Weights of a small transformer language model: rotary positions, no biases in attention or MLP.
MLP neurons of a small language model. Each row is named by its layer, matrix (gate and up: input weights) and neuron, and shows model dimensions 96-159. Each number is 200 + 40 x the weight over its row's rms, rounded and kept within 0 to 999. A neuron's up and down rows have the sign that makes its largest values positive.
After each neuron's rows, "fires after" lists the tokens most often just before its 100 highest values on Wikipedia text that the model never trained on. A number after a token or word is its count.

L10.gate510,159,226,218,183,219,186,200,193,242,240,196,258,194,197,189,200,179,239,145,181,235,218,183,178,166,288,270,82,217,212,213,152,211,188,226,179,212,185,183,199,208,217,173,205,247,158,189,193,180,142,197,235,255,155,172,163,200,283,165,173,161,120,222,246
L10.up510,174,146,152,163,225,220,257,191,239,181,204,200,161,229,226,160,237,184,241,202,140,171,175,171,204,229,161,252,166,170,160,136,201,150,195,146,172,212,191,182,153,167,246,245,137,279,246,143,183,233,176,255,136,171,267,189,240,273,189,146,211,184,229,246
fires after: " " 76, " |" 5

L7.gate116,197,176,135,201,167,99,222,183,184,251,102,231,140,211,191,241,190,149,221,204,211,94,206,219,252,162,209,162,197,124,174,194,160,156,258,284,230,273,248,139,224,173,246,165,205,151,253,207,171,166,206,199,165,249,213,180,181,167,193,254,237,214,168,201
L7.up116,201,182,143,190,223,207,162,181,229,158,185,232,219,196,159,214,141,184,248,261,197,161,261,215,221,221,248,228,183,174,176,177,216,231,167,185,223,203,180,252,183,185,197,293,224,229,218,135,165,189,76,211,215,232,159,220,143,231,155,255,154,196,155,254
fires after: " |" 43, " Ro" 9

L7.gate406,291,188,191,187,223,270,179,173,138,233,179,163,130,201,253,276,190,162,173,220,180,211,165,165,198,162,219,212,168,181,213,230,212,194,229,245,243,171,240,271,258,236,198,231,265,188,247,207,202,241,180,272,154,198,236,170,184,150,190,217,213,257,174,226
L7.up406,237,223,229,158,158,209,273,209,183,255,219,181,171,225,189,83,231,178,163,242,220,234,174,219,264,115,196,185,201,207,244,249,214,244,142,191,205,202,256,232,246,127,182,164,193,215,212,239,206,206,240,100,170,178,218,152,191,276,157,224,185,249,258,169
fires after: " of" 36, " all" 11, " Cro" 7, "aus" 5

L10.gate152,195,198,212,155,182,124,209,272,167,201,255,203,206,268,197,223,227,226,182,175,226,175,209,200,233,153,253,274,169,147,211,230,172,186,127,200,222,200,186,234,181,128,211,194,126,147,273,146,210,184,180,177,180,245,235,173,220,175,172,203,171,251,234,251
L10.up152,177,202,210,105,171,265,229,101,244,156,152,196,259,150,186,118,206,216,188,235,224,180,207,216,166,135,204,271,119,242,161,167,189,212,195,203,171,145,202,219,228,202,162,184,240,230,190,234,237,231,207,164,237,193,125,187,251,172,204,161,196,218,164,132
fires after: " " 39, " in" 22, "," 9, "." 4, "A" 4

L4.gate367,173,139,146,145,204,180,259,305,209,195,167,182,263,270,184,155,222,226,153,214,237,215,194,250,248,173,214,202,267,181,231,191,217,277,262,218,231,216,170,205,167,159,148,177,202,180,141,209,284,190,167,219,230,156,184,252,145,148,204,206,163,220,158,141
L4.up367,269,208,194,203,198,183,256,284,196,153,186,150,190,170,225,213,241,252,250,243,208,217,174,257,226,155,224,180,331,166,201,242,214,253,240,187,135,307,206,151,133,182,205,200,203,247,246,187,273,215,105,167,208,212,153,236,84,221,224,239,225,201,166,191
fires after: "olog" 21, " schol" 8, " scient" 8, " journal" 7, " histor" 6, " soc" 6

L6.gate28,248,250,134,209,145,154,195,115,183,227,216,201,182,139,216,188,182,208,163,187,211,140,234,143,221,227,181,268,245,223,231,138,134,211,155,224,222,250,301,230,216,213,195,163,137,230,189,224,251,191,204,198,185,119,226,216,161,199,117,196,251,223,197,214
L6.up28,219,149,173,93,276,226,240,183,222,230,204,174,134,183,160,207,286,198,267,178,213,144,245,167,193,204,188,215,227,219,192,213,229,215,246,223,163,195,222,217,285,142,180,242,221,157,243,190,174,223,192,209,202,168,230,209,243,236,243,261,256,125,161,186
fires after: " D" 20, "D" 12, " Fred" 6, "M" 5, " m" 5, "ph" 5

L8.gate448,230,238,153,212,205,231,244,132,182,231,189,143,188,206,176,173,236,181,227,182,133,203,169,212,191,160,187,161,145,230,245,175,170,176,191,211,192,178,192,231,185,172,110,215,291,196,103,137,213,289,242,182,163,221,287,262,218,160,161,177,205,204,129,263
L8.up448,212,242,192,233,241,249,282,231,256,176,191,222,170,222,212,179,279,218,166,225,135,148,202,238,181,210,234,202,178,178,223,134,139,220,208,204,167,198,142,259,219,202,174,174,269,162,187,157,124,284,229,218,222,154,214,144,230,180,143,227,198,189,238,194
fires after: ".\n\n" 48, "\n\n" 7

L6.gate465,231,215,190,290,172,220,158,197,196,170,220,221,185,248,228,163,190,224,152,211,213,172,269,202,219,171,237,284,161,183,230,195,229,259,254,166,232,203,201,176,171,186,180,174,170,197,182,285,182,148,207,176,177,94,195,270,137,181,127,160,171,228,189,188
L6.up465,231,199,223,245,201,219,156,234,239,208,224,198,214,183,190,216,208,197,176,176,208,209,174,194,169,134,211,249,213,157,225,163,244,187,161,191,211,271,218,173,234,263,146,250,157,240,157,249,127,97,216,221,137,218,236,233,200,135,178,219,199,160,302,221
fires after: " it" 22, " there" 10, " It" 10, " This" 6, " which" 5

L8.gate334,206,166,192,186,284,258,250,279,231,229,250,219,199,210,286,190,160,171,166,246,144,168,285,206,272,198,269,228,101,173,193,163,109,210,201,189,242,216,186,154,141,212,165,172,212,217,225,208,224,214,171,217,174,287,233,285,297,178,158,232,220,190,228,254
L8.up334,262,214,208,185,214,260,229,192,190,174,176,184,199,168,161,152,205,201,186,216,84,185,262,221,211,185,227,194,131,174,271,117,179,172,213,186,234,232,230,173,137,214,226,159,156,225,289,157,160,226,242,206,169,190,131,185,224,221,229,229,204,240,268,259
fires after: " " 23, "," 20, " $" 9, "6" 5

L8.gate571,212,122,179,212,181,175,155,243,204,233,149,291,163,231,212,149,208,288,180,172,204,201,218,229,188,202,171,208,196,197,176,226,253,272,159,144,197,285,257,128,177,302,191,225,141,208,164,215,173,168,208,223,163,290,236,303,226,180,229,252,225,184,183,230
L8.up571,146,198,196,214,197,144,197,221,215,183,187,192,202,263,203,190,150,287,211,176,136,231,205,216,261,237,226,234,168,187,204,234,192,157,218,167,170,249,245,216,188,154,216,150,136,191,232,155,178,207,206,317,241,281,181,287,185,256,228,183,216,213,151,327
fires after: " a" 24, " t" 8, " and" 8, " to" 7, "," 5, " was" 5

L10.gate0,213,220,183,171,223,182,134,256,216,174,221,122,202,209,121,156,258,193,280,225,201,117,196,230,129,146,149,172,228,236,176,220,137,277,232,216,287,182,183,161,145,199,264,266,126,286,239,243,185,200,135,204,220,218,207,216,192,154,234,223,234,234,169,219
L10.up0,190,250,248,175,176,211,185,194,170,166,187,218,142,203,219,141,234,148,219,154,158,167,222,118,135,155,178,189,231,273,184,237,148,201,175,205,180,153,203,241,237,194,185,207,225,226,196,213,167,240,158,206,156,169,100,188,275,231,213,211,201,230,249,159
fires after: " |" 50, " an" 11

L10.gate459,155,252,326,202,275,217,166,160,233,235,193,125,195,133,229,221,185,158,247,187,215,212,148,191,156,196,254,195,224,189,214,228,240,127,246,234,228,195,190,205,163,223,144,120,205,184,215,217,174,195,213,283,216,228,248,239,162,162,169,167,185,256,243,288
L10.up459,195,144,104,258,202,194,163,175,131,211,154,234,189,154,236,220,167,213,147,179,188,144,174,209,188,216,200,201,290,182,210,242,196,177,168,193,143,213,244,261,223,202,134,155,250,155,190,199,238,177,182,221,238,150,140,155,199,192,157,216,165,206,170,168
fires after: " " 47, "–" 19, " Q" 6

L7.gate413,200,239,244,269,230,155,214,242,190,268,213,229,217,176,229,144,137,197,200,162,199,182,229,250,224,174,121,256,197,176,160,191,222,142,205,162,220,242,210,180,196,213,158,218,229,90,190,131,166,277,193,143,184,122,257,251,155,240,184,193,177,199,204,237
L7.up413,197,220,146,199,201,175,198,200,129,208,167,189,173,151,255,170,226,193,265,230,296,230,216,219,178,179,176,160,208,152,173,182,156,144,211,185,126,177,188,149,229,189,181,222,217,209,142,230,214,265,196,175,195,243,201,300,189,179,227,296,111,232,231,185
fires after: " B" 27, " T" 13, " Br" 7, " H" 5

L8.gate320,230,235,224,193,223,174,226,223,239,178,156,192,268,187,171,155,190,235,247,259,151,218,181,229,153,249,285,256,192,261,164,248,295,223,212,183,184,211,221,218,228,260,206,263,225,205,209,266,199,213,250,179,241,194,257,188,217,158,163,180,236,246,234,219
L8.up320,192,187,149,146,147,268,202,194,202,222,227,248,173,141,260,202,182,231,298,226,245,192,164,232,136,216,193,108,259,188,230,141,175,261,215,214,249,158,247,201,156,133,157,219,245,207,217,179,145,242,272,203,165,148,246,181,214,194,174,143,179,205,264,197
fires after: "it" 18, "on" 10, "et" 9, " It" 8, " tit" 6, "ot" 6

L4.gate565,241,166,143,189,128,213,167,264,162,236,166,153,128,166,220,180,235,210,75,214,177,214,223,197,271,173,188,135,101,201,201,127,207,159,194,234,159,219,161,150,225,185,187,186,185,206,204,196,193,225,256,185,234,245,146,205,161,132,225,188,209,217,149,160
L4.up565,284,218,165,227,208,209,214,151,194,227,240,235,199,224,205,249,283,203,114,187,149,130,308,263,248,113,220,227,182,204,163,194,217,185,229,254,197,191,197,157,156,204,226,240,191,219,228,197,135,217,175,213,220,240,222,169,250,264,237,234,145,263,199,186
fires after: ".\n\n" 31, " the" 15, " W" 8, " Ag" 4

L6.gate144,205,199,205,267,198,209,223,239,182,207,253,242,176,173,227,170,238,159,150,206,237,224,195,255,254,271,128,256,172,165,163,252,189,182,179,137,240,193,202,321,162,223,181,219,262,265,278,173,211,179,208,184,230,238,230,182,239,310,192,263,155,228,185,254
L6.up144,230,261,254,154,209,238,154,229,180,198,186,180,154,185,175,235,192,210,204,164,219,245,222,247,197,202,199,170,228,187,193,255,185,306,168,208,249,189,203,211,175,222,165,222,214,180,177,285,161,161,155,192,182,216,212,200,269,313,256,215,259,300,223,185
fires after: "1" 19, "2" 18, "6" 17, "4" 9, "0" 7

L6.gate56,121,243,206,137,225,203,166,196,264,125,140,243,230,210,164,173,272,236,206,198,238,102,196,226,198,189,150,245,256,283,204,204,222,180,129,232,252,254,228,213,204,219,205,189,188,192,205,178,241,187,151,170,130,135,165,210,175,144,206,200,199,139,203,216
L6.up56,227,150,159,236,222,186,221,156,249,127,262,200,255,176,224,137,244,141,233,178,199,188,215,257,180,156,237,180,195,198,224,195,212,172,174,191,222,185,184,142,223,202,159,156,215,153,222,183,264,178,301,172,251,199,155,191,217,222,220,201,273,171,219,224
fires after: " |" 22, " D" 13, " C" 7, "ph" 7, "Ch" 4, ";" 4

L2.gate278,174,193,231,209,191,166,241,189,232,192,209,242,203,117,208,208,215,251,303,288,211,216,126,204,188,216,212,196,191,187,202,214,285,221,170,238,204,163,195,241,293,300,205,196,232,188,120,174,150,183,275,207,178,174,191,164,232,174,154,190,253,233,214,216
L2.up278,154,160,244,229,248,154,216,206,246,185,189,270,170,176,259,166,191,166,201,288,206,177,225,198,172,210,222,214,225,241,196,88,228,230,175,217,221,212,140,239,185,247,242,205,198,155,205,209,211,157,177,172,241,221,179,153,183,138,266,244,206,228,194,175
fires after: " " 52, "." 13, "–" 9, " (" 6, "," 6, "-" 4

L6.gate69,288,194,171,170,193,182,211,196,186,188,223,239,218,166,278,174,154,222,213,168,227,138,189,148,244,137,213,116,185,236,241,168,274,258,214,238,257,181,180,156,177,247,170,143,160,231,266,189,181,176,198,227,223,206,179,249,156,166,160,262,283,195,203,149
L6.up69,209,156,213,179,173,196,196,183,267,166,198,207,203,182,232,234,96,180,194,220,247,187,260,197,239,228,150,192,134,236,268,210,191,291,221,231,167,214,165,151,176,182,216,182,202,246,143,170,171,199,274,201,278,151,231,201,144,203,132,243,239,288,209,176
fires after: " X" 21, " sh" 11, " Ch" 9, " ex" 5, " Sh" 5, " J" 4

L6.gate480,189,289,130,212,165,138,211,203,251,156,276,172,163,187,280,198,286,142,183,197,199,151,264,189,222,158,244,148,204,209,194,199,170,205,180,145,158,257,183,166,167,204,211,147,179,131,156,163,227,112,150,151,203,184,258,197,203,142,202,208,192,267,257,187
L6.up480,216,151,210,250,171,155,236,218,220,220,227,206,190,260,114,199,241,196,206,144,242,160,153,269,125,203,156,134,173,241,157,184,200,176,237,147,213,183,195,187,188,203,215,176,165,189,181,210,206,192,208,187,162,256,232,283,199,114,281,210,139,178,251,197
fires after: " was" 13, " g" 12, " G" 10, " Gr" 7, " st" 6, "St" 6

L6.gate507,182,227,229,244,172,109,158,251,129,158,151,159,199,180,198,183,181,169,200,227,193,222,143,196,225,207,220,265,119,260,187,208,225,184,187,157,227,244,206,251,237,206,289,191,193,232,185,203,180,143,226,230,218,128,150,216,184,213,185,179,164,223,145,226
L6.up507,208,198,211,151,162,201,228,244,213,245,193,138,208,258,149,136,193,189,233,168,146,279,180,150,208,213,210,178,109,151,231,265,228,159,206,190,192,161,143,200,186,254,196,217,181,216,234,173,179,156,202,96,202,161,265,215,247,289,206,122,176,143,166,208
fires after: " a" 32, " A" 16, " an" 14, ")\n" 7, " footballer" 4, "A" 4

L10.gate456,204,213,179,170,235,162,225,239,198,117,256,199,192,178,220,211,188,209,159,200,261,154,155,269,206,292,169,270,166,277,171,251,201,239,169,191,294,159,210,284,146,135,139,192,187,208,229,195,225,208,193,204,135,190,208,195,287,225,97,255,154,286,219,180
L10.up456,254,175,237,177,237,219,267,168,136,200,229,162,182,204,200,226,159,178,216,211,226,227,185,160,224,117,210,209,230,243,182,210,175,180,243,250,200,198,127,199,234,209,270,209,181,245,238,187,208,167,59,188,213,193,239,173,135,209,182,255,244,182,247,222
fires after: " " 85, "–" 7

L7.gate288,194,171,204,243,131,177,252,182,182,182,205,163,181,247,220,254,226,186,143,174,254,132,203,205,239,169,233,221,196,227,153,233,215,219,223,164,239,165,132,263,166,181,157,139,186,128,163,126,231,211,154,210,270,197,200,204,181,206,198,177,175,190,218,243
L7.up288,198,196,232,208,209,186,189,259,182,185,164,189,178,166,269,266,215,232,187,167,208,208,230,252,194,135,198,243,215,166,151,195,224,244,219,213,170,229,204,162,217,198,198,169,196,128,213,212,236,214,150,200,206,187,236,258,217,192,252,219,208,167,143,200
fires after: "L" 21, "l" 8, " fl" 7, " L" 7, " serv" 5, " Ear" 4

L6.gate553,270,181,199,189,203,229,220,175,204,249,170,65,178,201,224,161,176,196,247,301,165,218,189,176,143,222,252,196,185,149,193,246,199,181,169,144,193,167,143,254,211,223,191,251,239,226,193,274,205,200,202,232,256,207,160,216,167,170,303,180,181,205,198,150
L6.up553,214,218,231,144,195,213,271,175,152,258,228,145,239,155,214,259,193,197,224,244,194,189,137,135,93,194,195,252,170,199,217,228,181,269,225,137,177,220,181,219,244,259,241,221,201,171,236,222,101,217,186,167,277,173,160,238,142,210,212,187,161,237,179,175
fires after: "-" 54, "\n\n" 7, "\n" 7

L4.gate179,261,82,271,223,181,166,220,266,182,212,217,260,190,177,217,121,183,178,147,262,205,190,191,153,233,176,198,179,214,169,173,208,149,251,230,174,201,224,168,164,254,264,242,215,239,178,192,185,197,272,248,238,213,164,192,203,205,191,236,185,186,236,180,212
L4.up179,203,224,230,225,146,189,208,173,214,231,162,238,224,213,271,187,161,129,140,194,146,124,280,217,220,143,128,188,258,235,199,161,217,200,183,250,200,142,164,185,234,167,175,192,256,187,249,151,71,309,212,194,199,237,149,129,183,133,248,222,181,256,190,259
fires after: " R" 29, " Ro" 10, "isc" 8, " Lu" 7, " Mad" 5, " Or" 5

L3.gate505,202,156,252,230,183,268,262,192,288,208,188,245,190,238,204,235,170,184,188,240,232,248,181,189,215,228,197,237,157,179,150,208,203,248,206,247,204,155,223,198,165,191,200,185,227,165,135,106,167,179,239,108,229,234,142,214,207,193,273,231,179,230,198,188
L3.up505,165,172,244,267,126,189,252,211,241,186,151,240,238,214,183,245,195,195,189,226,202,247,251,232,147,204,180,217,124,214,149,232,216,242,178,304,284,171,211,193,120,177,176,189,194,194,140,210,207,172,248,189,217,241,207,143,168,170,279,252,179,226,185,191
fires after: " " 76

L4.gate76,198,172,205,167,227,226,158,253,235,104,221,190,215,180,167,163,176,241,146,254,315,203,190,178,133,209,205,240,135,258,140,229,219,192,181,131,247,173,221,181,193,213,215,191,181,207,282,174,174,146,155,142,194,177,204,132,254,205,195,157,220,249,213,240
L4.up76,226,170,214,213,209,231,229,229,160,153,199,193,222,161,212,152,239,230,268,232,303,142,163,215,238,134,207,239,199,119,181,190,288,216,206,204,251,177,200,225,243,185,203,196,119,188,261,217,171,82,202,197,199,171,196,147,259,150,148,211,165,280,269,241
fires after: " |" 26, " con" 13, " qual" 8, " l" 4, "In" 4

L4.gate500,184,170,246,225,162,220,167,217,172,264,152,180,182,178,242,212,219,166,244,224,213,193,167,203,193,179,230,118,170,184,181,199,187,170,205,264,221,225,252,238,275,339,207,245,180,240,231,249,145,192,178,174,207,191,154,205,254,220,202,144,187,223,214,209
L4.up500,204,148,226,252,218,209,205,171,189,185,205,200,275,149,196,144,245,198,229,267,152,259,182,213,197,235,228,209,114,207,179,197,201,346,135,189,267,191,243,235,152,268,215,186,186,211,213,233,212,215,214,189,206,170,200,176,253,126,169,228,246,162,199,227
fires after: " W" 23, " w" 13, " Wh" 6, " tw" 5, " th" 5

L6.gate370,233,203,238,214,219,109,286,201,247,80,153,157,267,246,217,198,182,231,232,203,185,236,178,147,254,142,198,137,150,228,243,188,213,193,218,209,225,255,273,241,164,262,147,200,190,218,190,230,229,134,153,104,165,126,255,206,172,184,163,287,214,286,205,194
L6.up370,179,267,164,244,189,215,209,249,198,182,167,193,250,201,159,234,145,183,173,216,227,203,224,210,265,189,209,229,155,149,198,223,158,222,177,259,260,162,229,202,253,242,183,184,184,223,250,200,215,196,210,209,132,244,223,210,153,214,192,192,137,182,225,129
fires after: "–" 44, "/" 11, "st" 4

L7.gate94,225,195,143,192,229,165,253,187,219,271,143,177,131,153,260,228,191,201,153,202,152,177,152,200,218,195,191,245,300,203,199,227,194,277,221,250,174,220,254,188,244,176,197,226,231,239,173,223,206,226,186,206,232,249,240,261,244,179,265,221,189,253,195,229
L7.up94,177,200,245,168,259,212,198,223,148,238,210,163,193,210,241,206,185,175,154,165,202,109,180,123,212,178,164,95,189,168,201,174,161,149,211,320,195,273,192,199,204,253,140,194,193,196,227,192,246,130,212,165,127,156,225,216,261,234,231,192,192,112,215,265
fires after: " " 37, " Col" 8, "le" 4, "em" 4

L10.gate191,209,190,188,89,157,281,237,177,145,257,102,221,209,219,220,241,183,206,219,181,218,157,203,250,114,154,199,196,251,185,263,193,194,218,219,227,165,183,259,203,232,211,216,134,222,191,202,280,251,186,181,204,237,219,162,173,217,143,210,176,144,196,219,205
L10.up191,221,235,239,156,157,233,265,243,200,233,185,250,148,210,178,210,213,203,199,201,226,237,260,185,159,186,162,255,227,232,265,139,100,195,244,242,271,231,214,212,244,142,222,180,202,231,258,234,264,163,100,213,185,204,146,193,161,226,103,155,184,125,251,247
fires after: " |" 26, "-" 15, ":" 5, " and" 5, "|" 5

L6.gate158,149,184,172,260,260,161,277,238,253,253,247,125,226,210,186,238,189,196,171,143,176,213,165,212,210,213,190,219,245,233,182,264,215,156,223,230,185,192,207,128,96,146,191,217,149,261,235,160,179,229,286,243,245,262,214,209,172,167,185,125,147,227,189,139
L6.up158,191,171,220,218,173,171,205,134,205,208,246,207,161,225,236,248,196,185,135,184,187,206,256,222,191,256,135,149,143,216,203,117,134,201,203,206,223,270,161,214,226,190,190,246,243,176,214,202,192,239,170,256,233,144,144,229,116,209,169,262,217,187,147,190
fires after: " sh" 18, " Sh" 15, " R" 7, "id" 4, "im" 4, "or" 4

L4.gate541,185,215,147,267,219,166,132,182,153,173,207,169,179,190,140,153,251,152,139,152,254,163,216,119,238,159,185,146,156,164,216,181,193,227,154,299,276,195,185,191,189,206,107,291,166,218,210,198,241,196,195,219,180,180,172,232,276,209,151,147,144,252,241,159
L4.up541,210,179,209,244,208,169,180,176,158,180,251,248,136,215,205,122,180,248,208,128,186,195,197,155,253,151,222,230,234,159,170,165,242,245,201,169,201,193,129,256,244,184,185,175,125,143,258,169,169,154,226,241,231,208,255,175,166,214,255,167,211,201,284,214
fires after: " (" 17, " \"" 11, "R" 8, " m" 7, "M" 5, " re" 5

L2.gate134,235,212,200,228,214,250,239,242,177,218,169,138,198,227,175,198,256,150,201,235,132,165,222,170,244,202,269,140,234,167,244,226,178,210,210,195,223,179,266,137,278,214,211,105,237,132,154,198,265,205,158,202,174,215,204,151,160,230,229,189,176,314,185,209
L2.up134,234,237,233,284,288,247,245,127,160,257,145,188,228,269,196,188,250,215,277,223,192,232,239,145,160,236,219,172,160,157,251,227,144,131,174,171,218,208,247,271,229,170,232,114,264,147,186,153,223,270,173,225,183,219,202,150,160,223,162,154,210,288,150,245
fires after: " |\n" 34, "|---|---|---|---" 10, " S" 7, " F" 4, " the" 4

L10.gate360,164,156,154,191,255,296,232,220,252,206,240,213,157,172,215,220,174,144,200,159,220,151,197,180,188,220,207,269,231,147,313,104,196,232,181,243,228,194,175,221,192,175,196,195,220,203,205,254,131,190,239,169,210,112,211,172,223,232,191,190,142,225,179,229
L10.up360,176,147,214,184,220,209,267,179,180,244,179,105,242,195,214,210,238,227,204,204,209,147,195,201,170,170,212,263,202,228,235,131,141,177,187,227,117,190,161,116,206,47,215,189,113,218,238,191,212,189,151,252,223,215,251,250,261,184,178,255,207,157,198,241
fires after: " " 46, " $" 4, " and" 4

L6.gate301,85,189,247,275,160,189,144,185,153,276,146,226,244,238,143,199,244,201,204,129,219,232,241,181,298,135,168,201,171,134,170,123,161,141,281,128,241,195,188,284,190,231,179,139,128,211,255,118,172,205,190,205,188,147,200,204,213,148,238,227,207,197,249,130
L6.up301,165,224,307,272,119,216,210,197,221,186,144,271,166,246,256,222,288,144,166,197,241,230,163,189,250,156,244,168,227,207,206,174,195,220,208,168,201,193,229,188,230,167,187,166,189,217,204,210,150,145,200,129,217,186,219,203,176,174,218,183,187,186,159,161
fires after: " L" 20, " Pr" 13, " W" 8, " l" 8, "L" 7, "l" 6

L2.gate4,180,223,174,219,221,233,133,258,208,223,204,194,247,179,245,133,228,123,200,246,288,247,170,149,237,219,200,227,271,117,193,260,151,218,157,242,224,183,212,144,271,205,203,171,164,233,157,155,236,216,191,232,172,108,246,166,168,229,236,218,203,229,235,228
L2.up4,192,203,185,210,196,239,166,287,208,142,169,227,238,224,171,130,213,221,187,169,199,238,256,192,208,169,173,202,241,162,244,238,211,156,217,213,168,165,233,205,188,245,226,248,234,131,255,167,216,148,165,213,165,229,216,231,197,227,222,199,155,236,195,188
fires after: " |" 46, "2" 8, "1" 8, "0" 5

L7.gate113,193,148,198,123,258,177,243,185,184,231,165,199,175,160,273,192,147,176,177,263,246,188,315,146,227,155,199,204,262,160,249,138,244,205,137,211,154,214,214,198,159,212,274,218,183,166,190,244,182,201,205,219,223,150,229,257,219,256,161,140,234,227,244,191
L7.up113,112,162,199,168,223,244,191,244,170,177,171,145,151,211,138,199,204,150,137,171,171,257,225,256,232,256,208,228,209,185,155,216,196,187,235,203,217,168,181,206,137,257,158,193,166,217,226,228,194,164,222,209,134,158,213,202,231,227,219,230,221,203,254,204
fires after: " for" 20, "6" 10, "5" 7, " For" 6, " n" 5, "1" 5

L6.gate256,223,183,275,157,245,157,156,208,237,165,232,190,195,146,154,250,200,183,222,156,232,171,161,153,213,99,168,187,225,222,136,230,160,172,103,217,202,185,222,198,188,225,204,252,207,173,214,178,200,158,210,171,111,180,209,220,281,153,199,274,191,160,159,255
L6.up256,234,184,280,182,254,162,137,200,250,240,246,185,195,195,108,224,151,222,270,207,230,191,130,140,193,173,171,150,197,146,175,175,171,228,186,161,219,193,155,233,218,160,182,124,181,168,266,240,155,148,167,119,147,201,179,190,230,109,161,197,175,213,227,233
fires after: " " 84, "201" 4

L10.gate342,187,178,116,104,273,189,218,208,109,244,151,232,176,234,157,213,220,189,194,88,229,288,215,177,285,180,171,194,270,221,270,206,244,214,173,235,226,187,159,198,178,241,155,166,172,175,211,238,215,188,263,195,206,224,261,209,195,220,192,206,183,211,187,205
L10.up342,158,195,244,201,235,129,264,154,110,212,200,176,110,256,143,145,166,179,204,77,213,218,172,183,191,201,185,244,171,158,184,231,154,179,198,232,191,181,240,176,191,250,266,203,240,233,178,287,174,198,222,225,169,189,205,249,206,239,187,185,211,193,172,161
fires after: " |" 56, "-" 6, "|" 6, " " 5